From a checkpoint of a small transformer trained on Wikipedia.
Architecture: LayerNorm before each block, no position embeddings, biases, tied embeddings, ALiBi.
MLP neurons of a small language model. Each row is named by its layer, matrix (up: input weights; down: output weights) and neuron, and shows model dimensions 144-335. Each number is 128 + 24 x the weight over its row's rms, rounded and kept within 0 to 255. Numbers have three digits each.
After each neuron's rows, "fires after" lists the tokens most often just before its 100 highest values on Wikipedia text that the model never trained on. A number after a token or word is its count.

L13.up229:166113147165136167103124146162144138143175146149124117126128090119168071148175123157154144118170112139155166152152119089112117125132154106071158117142164124132128141110163133106105147083097101116124111132155119150113159114151133110119152094141133129145147146157112062104058153097084108095115176122130159117137130136131157106151120173057124153107138135118117083131088093090148142117124146161170136093152130136126142118112165115121113131124107126141151100115139056091141090117140110202116102115131107145149101156137127118109156139131143136111102107120134145096102154103118148126
L13.down229:137149151102119109136128139084161128170093168111116122100139134151108103115068128130165168097127146149165127089136113148126141069075104127129163136120104164130143165121095137102139115155130110157112154141156140135127078146137134102113100141134110128123132143097062128103169109120124094139099108143112116160172152168088159119127130102135096143173136134139113089166137127119150148114123169116116151143143094118147166068121145135145149141158164159107098137162128109179120102116124147136168125106107097137104144125112085139145174142118132133093131103130089122113112124165140103146
fires after: " |" 53

L2.up919:127107091158102156123102169136133157114123108158134151143108150145127143103149128113121161100150125166108151106146151135124141092114138122121089096115118132115129140144116150133126150119158068123124148136117127137116141136133079131159113136162125129110129131127156158089110145118098175124141155084162130153181147136104137126125181130130125105121099130120151113133127155110174085155144165108132149109064095137174110069125123123127085078073098177147130114112160123093130133188113149124160114106094149146104110126100141105167167122121118162126160149133145140132167092122133096142
L2.down919:144104166105182121134120087121130151101148117127123118134162127107124130121174139132147161099123136111125147122142133084151150166106099114107106108102157122113156141145118117131145141100117119093146146154103126124136143154123136120145097136141092116124128137131135122099128144162107114071148131144133155137094110135120114111125134131139173119194139128082127125135156143147134144172148143144109144122132094131150122134133118175169101147127103140132105124201119113104109157119156156115114120130169147134109088146164137147145097126157130129128109076137127117148122135106123090161
fires after: " (" 33, "\n" 19, " In" 11, " \"" 6, " as" 6, "," 4

L2.up643:185147146149120179132128126126147143133143102171131172127138107138098139122103122114120150106129146167123132125136124141102103137143056132138120106151139112115087147160147151106095075119122096164107080105160132130132135105129111118140130143119161198124089130161104139091096135148111174104105155151108069148147167175119129160121141119111125145140094189147121102173105085112108113127131139140108175101150094092110108132157120090135121125124156126132161079118126119142120143117086151138098107145118122146154118088143143154141147094087151094130117176158081125117122163126132146119
L2.down643:138143137082123167146147126142113139102139151130125089153123116149153118147129157101126075209160106108133109126168120116139079119105119135143108168125070169150124161134174161079102158154089116131094143113100115120180099161097086141151174132137109122080155132116085063083176152159109113133109121131124124125145139118093100139157118157140115089142134106125056174132112125112133102124150149115109093118147152099140153126111125129103147100127130119144133122145130095152115141127155118156124111135140101105121123138143148127152109126147137117105119102107086130068096145174080111135
fires after: " " 59, " \"" 9, "-" 7, " un" 4, " p" 4

L2.up1312:109136106110143109155132128116134057155157110145128156151138145169176097137161117118160154141136136138061128111138108144112116124127134141138143113140157058092136093095120152163141172103123093156169094164102103127115120099157137154137108131126163142118130154120131128127089121096097133156113115135140191144156109153133144107099122135123108082117149144146141142086118139100145102124131119143132131149111156101164125131146133107090076099122114131153106139131198062151147118131118086182148144167165147138154117106110183138109125131091128135095088119126126155121124136145143084124
L2.down1312:121094122150114128146132143112164114099160090142101160089168125136155157146134126129125115072124105116120168085127167100097134130143144139123121119135126114150153127112118148120152094110155119098143143149123107110108141152111144159146143112148122161151178109116177101118096126116116181124146114127151149106115120100110142091163147153127137136103133113094134106171146124177151098132108097123113132156130104116158134121112100147128157149114123184137128132202123125132104146137142134073159132144127154104160093143122096099116122119167124125114186070099150142142122127125138128164
fires after: " " 35, "\n" 25, ";" 5

L2.up10:128108125135084121132116102125129127111095117195120158082100147145165082110131139151125121114106137188164150136082113092092104164135082111119123099141139148210125107158138131124125148130149088133145111134117110136114105118149133133131120146182163173193135089146118146152134144113145130132089125119136159111153132202121104103129192119122125146098101140155138085146144092166144097119126118147128144140106104106141128115165144116134161110094125160168144120118174118145129150130136127120087141135142114142141127088120143096173130135120123165105148173126108146123102120140104114152
L2.down10:121100087124123154127125142128138115098121150141107107127091122130126134154081129170114136152132121126120116115119084103140125131106158142123118152090121155126136128161110091106120088158111146115110131101120138128137106148081117114125182130155139119109136161126135150130125099155126154161191169166104112132113116120120120141109109109107131145153141108077078181098138178113106098087099133153157132136152119102100141128117156148152106131104147144111088119175128133139124113141157144140175132147132102144132127153121137096157136095174100105092124101148117126125139121122132111123
fires after: " " 40, " (" 8, " \"" 7, " by" 7, " in" 4

L2.up900:188120146161102140130128120150125107136131105152134134125111114142122115123115132141128122149136155133149173151144097133119133109148101139148089126142152182155111141145129087142145148144140099157144103151120103168105143124174133121122118092127141174093129120128095123089109118117117128157108147144170134108123113150109149132080091105112084109119138122165137121136092134061138137098122128136134141119145125095116124118142166102131108123149124138138160115125145132141129095140140119209140157161140124143115122080102178152096137053087125128116102150156130120134155113136138116115
L2.down900:102101092130110140153138130093113121119122138122132152142096101094150158090079140129122138121092123147097114148168122119132094142130158150158098108136130172111141142093107141132132136108154143152127139131133123110173136145146133108101146101096115167175122103102104121179148118116139144145103119180141148096136107119135101143144126059105133180116150138113100102115144102123088103111106135110132126112118072124091094102158137149127148142144106136144178133154108158163132115116140146127110146126120088115137125134126170163085126121136124168112176083108117132106131112136134154129
fires after: " " 54, " (" 4

L2.up1106:136106170135179137118121165122145102154133173088137129097116145152133128092164092155120132140112127114152126128138124149184114166137125131129114137166119141145149103142145157135107145110108133110121127182093133163164193136112144105156127124116155122168142138184163100078124142113092123109151125085126135098112139150103133122148092160127144130140103097132125092132161137138138138122096151111146123116122153116181136093127158158126109155120126136137091132126128121086142111123142129165114088097142137132151098131143139147132117115114107087133076155109073117110120115104162145106
L2.down1106:134141117160107135131160164127152120081126093141124138125108145100137150123178095135169133114124153124142089107109130118132148114113167118135131100139091145118147132115149165075161123158124171120144124109150128120127114148144091116138126115137134140154163107082139134181132128127105140118073095183086110120069146110144129139106146152126131145118105101130117151169146095125107150100125123115132071136136147125137110153112143089149157131130147167148140120209140141110115159150130101108145125096130143152113166110144104157129122119101146164149126101089125138121113127119120120166
fires after: " was" 23, " is" 9, " be" 6, " were" 5, " also" 5, " been" 4

L2.up1419:154111133152130156119129120127114156128151145127147102125168143108175160146142113139130134142143108094142124164134113155104134162132159096135120118137122121125111113137159144121136133119158078134106106120146150133126130114073124118110118118129127127159131152149111084079124120150087115131138129105118169125142115124148115147129117136114114116070138131114127104126141106095128093145099118120151127136097138087118133071130141137093089114114101141138111152113163088062149133127119179126142112135161151139142125137093154117154147150120113139124156142164093181150156116120133134136
L2.down1419:122146099090154147081167125111115171080123066177142134138130088152134153138157104129164151066119162110134126106131119152089104130148132115148140133101118141140103132126142122135136138124148137112133138129092143080096071170124094168121122147132138077160155120159114119138135129101141148104122107156141132128156150147120093152142121130137132121109131126119137133076114150119089096162133131128148134157139147141127133122114139091171158095135097137157116129117130069064133128123129179133135159097142139092127129106078130115135166138140143136145145141141129121095162150082131147098
fires after: " (" 28, " born" 9, " was" 8, " " 6, " Born" 5, "," 4

L2.up190:151143130103100141134118168102138113167145137119129100121151141148160102142124114131093178130161106110130112126125132141110113094108151104078128117182145102151132127145124122125115146115119071129161133114123123170103148155133123118134135143145134119178143143154131102086067128081088118115174111102148197133138138130160127108096131154109123108094126146130110118111163115168116107115122140145140133133143108100121132119110146138065113137171136172144114136109125118124152117162146116125116118138167113137163102124102156136122118077077112114107059145118085133080128112112201114115
L2.down190:116121140094111167148159116102132118103128106168132125155129116131133162139122118142112096112134140194152155097093147153101165114140113116094132100116155127094109202153110147143118162157090098156133139083131118142085134131153088146135092132179129131098170105174125106109143139122109134134141117123155160159112111169148107121121131100104116119174132137098126162136091169131071144112094114143162147112125125117115127161146113101125147126123122152126141153135123169158102113162102137146119122107132108149088167145138124139170111124183171122156117168135125127118127138140091144121
fires after: " was" 33, " Succeed" 11, " an" 8, " be" 7, " in" 5, " and" 4

L2.up434:143132146139124137106096141110155153128132102139129147128149118111132125148147120162143103086122154103127099161114108105091121112144086134149059160180119149151131104098128126122133120099139053135086111166108168138148110138138116106130074123096149185144153112177101101134114133111084136121097128119124108093138130172142110109100132104130159121108137140143132076103100075125170093129134159131168118116112136145117107124139136111128129088110129164104121146114116128150125147122118130172123091139134064174163121072167129156148165081073130142139148132122160138139142101099122151140
L2.down434:143115105101155104160191112096150119138111145136131126128104106145101110112163149168098095174113156137139109200141109116136067111161111082088110115117123182134138117115142134141121136147114156131094137105118173125180123118112113101112132154119097142102189121098123122152132102085169160153120152148141121104113118171069109151150086110140125116127177125110088125125083109098075139073092146152150108147141105158125097089109115117147125145106129160135142106133107165155122169124137115117176164143110111136118153158140105113123128154124129133122131100166095120143131125156116077123
fires after: " " 44, "(" 7, " re" 5, " (" 4, "-" 4, " \"" 4

L2.up1521:123124130171127153139124093130132127128138130171133160111130136113155115107124136154147159098157124176111150096107118136102070094134136109149157083133115090172127122134090138130135158136145120174112135099139151106163115114113109135113121146108150165147151147131141148119123131115126112124077111155123103112186111148166118180131134120131093091090140162173106122135149124110134121107138107115109155136105136148119121095140114150134114093099134105139120105129177067110164133113128147133071139134145169166130117134138154093174140144112120141088123123167139173123091150145137095136
L2.down1521:146095085108135116140133147106116145124129139097104134102096135120102112136159127133145072121145111124095135152111160132136142125057100190116115136110107140142165148146156184122120124156097109129174156121127115104115074166138132153157135170162153130163119114114121145112116143093132152089186149133120093142097116077110115083126140165111118160130140127139137149140156122114165129117121143158147135118122146127131133151125122136164153153120120129167126120220121121179094132109179143124114130126143126133152099121127134122147128121163109124158146142056122143128136099123130096137
fires after: "\n" 31, "." 16, " is" 10, " " 8, " (" 5, "|" 4

L13.up1160:110115160128141130106112145142102132116133102110134132105083145152131120124149104136138123125128148124134114142178129143179116134136095162123119153129169090120110113128104139136150128105144112176127133113103168134069115075144135133130133128082166136106119121179120145132103154178110164156140149134165156097161155127129103144126110146164140092082113156117127143164161117117157145092113126136114095104128135117162129145192116113109137115150115123097138129113140084118151090143136091078119126148097151122150119116122109158119124140108136101122126160120104128116110132132135115156
L13.down1160:140178133166121130160124155137176097148172136151136181069153127145104152104110122147112126144101129125111134119122114134120117091132110160160123146117130124133129106126108140149076119119103151137115142114120159132171143138149096099158141142136114147135152140104090129130162098148123132110072167141083092148113160122123146112075149119150159097139134106152120090134170115175138118098116114142108145147130102121145146130073143129133123154149146137130170139041167142126135131132145181138112122130128140123098125116128098130144148139121121124143168100116117122136120183137131112133
fires after: " |" 28, "|" 20, "-" 9, " No" 5, " /" 4

L2.up374:117129103145114115125112117137133106135102117145146152132130122139114136104136112101131123099135115109116122133095098099139118129177090100112062122132137085121121124099090131109128137124169081153129097129157100174128125094114103114084122114143167221124140114142132175133134142133099115156107114102114088139133136135129138118119112122119078129078156165172150108154070105091179111126129149140130140109101105115113124179130141140142111102125132121141123166107147131131123151091061117150114132147129144113131096136156136147150126141107132139124171166140129154167113153128112111176
L2.down374:099140119102120084155105143119075121156124124121104135147141136131109114136165093125159097167122134105085114119129156105140066148132151136101114117130105128139112103124159135133123175089134168087089078147110156093121126078135095140145139110149087141105153092147124151180165130144116142160102133155166122129129086139133133101145129125166158137133105144107107157182138126121124115117139158139135080130135132160159133147143160138096073143110089159115137077136136172116123171096127112099170136098123169112104142146133140130109122121135091139138096096132119104124119150178095096113
fires after: " " 48, " \"" 6, " (" 4, " S" 4

L2.up413:170102136121133126128138092154142129147113087141133111132095119127129120132168139146104123113119107138094084151112126120086100124122060116142066138131143122135144076141112101129100105085162122160126083162096119148113164092147123113151106109142184159125099142164106140113097129138129119142141129111143098133133128147154099139106101132118142136124134140152129093139107127092180100086118104138128134142156153145141142155147147104118117113106119153133121077111129126163127136135149121213136084078148088140170134069087143125164140131071149135174156176130121128118145151133162162143
L2.down413:121113103117081134123118123120152118167093116126126120135097143135144120129105173120114155101153097154144118156138080102132117114155136071083124126149131144156161140160121114124104124136084128106126115101163125181141122104131098097107104100123127146144129169110097111133160102115136113126121161130109078127129154125111164109127141124194146151132163115113080119099146158146131148124100138122145100123156150178081107125073119162117138121106139131108118138065076135164166165140129132121087185153097120146144133139130154129125166156138136106135106096103113115144122166147160151114
fires after: " " 35, " (" 8, " V" 6, "F" 5, " D" 5, " Co" 4

L13.up644:104148147133164121158089139085137105137114126099126138142146084120113104105156128124109150123172140103116108157170087134117129099139105140147129143124140116132082122146091084122132116098143069128138126147137148116154082097187130129149093126155112099118108170131120120103116136164127134172133100119137099158093154104115137107131122115136071126132142170137167148144114179139120141115113128159105122124144127102142103166136153097164146169135134157102107108100147072155139105118146152133121138160096123114111123133122094163157140148140133134115146119146144118122132130129183104141
L13.down644:126139117132126093165115139105152120103167157131090148130130144139105163140107117117118155161120112132119111117124128156105130183116125156114098141122088134154091147170180140124129142119136153106087145144153174160131081132116124104111144113116151120122118121108169156169115133095150155134121134112107144149107114140150138158153122115123145154132136159103116121134117162107097124141126132143141085180108143129152119153090141124140104164117211163133181107055130138143121154132132121134149121137103120146092135097131163100113139128117135066160138138135097111115105132168148152117
fires after: "\n" 39, "|" 7, " Total" 7, " length" 6, "." 5, " |" 5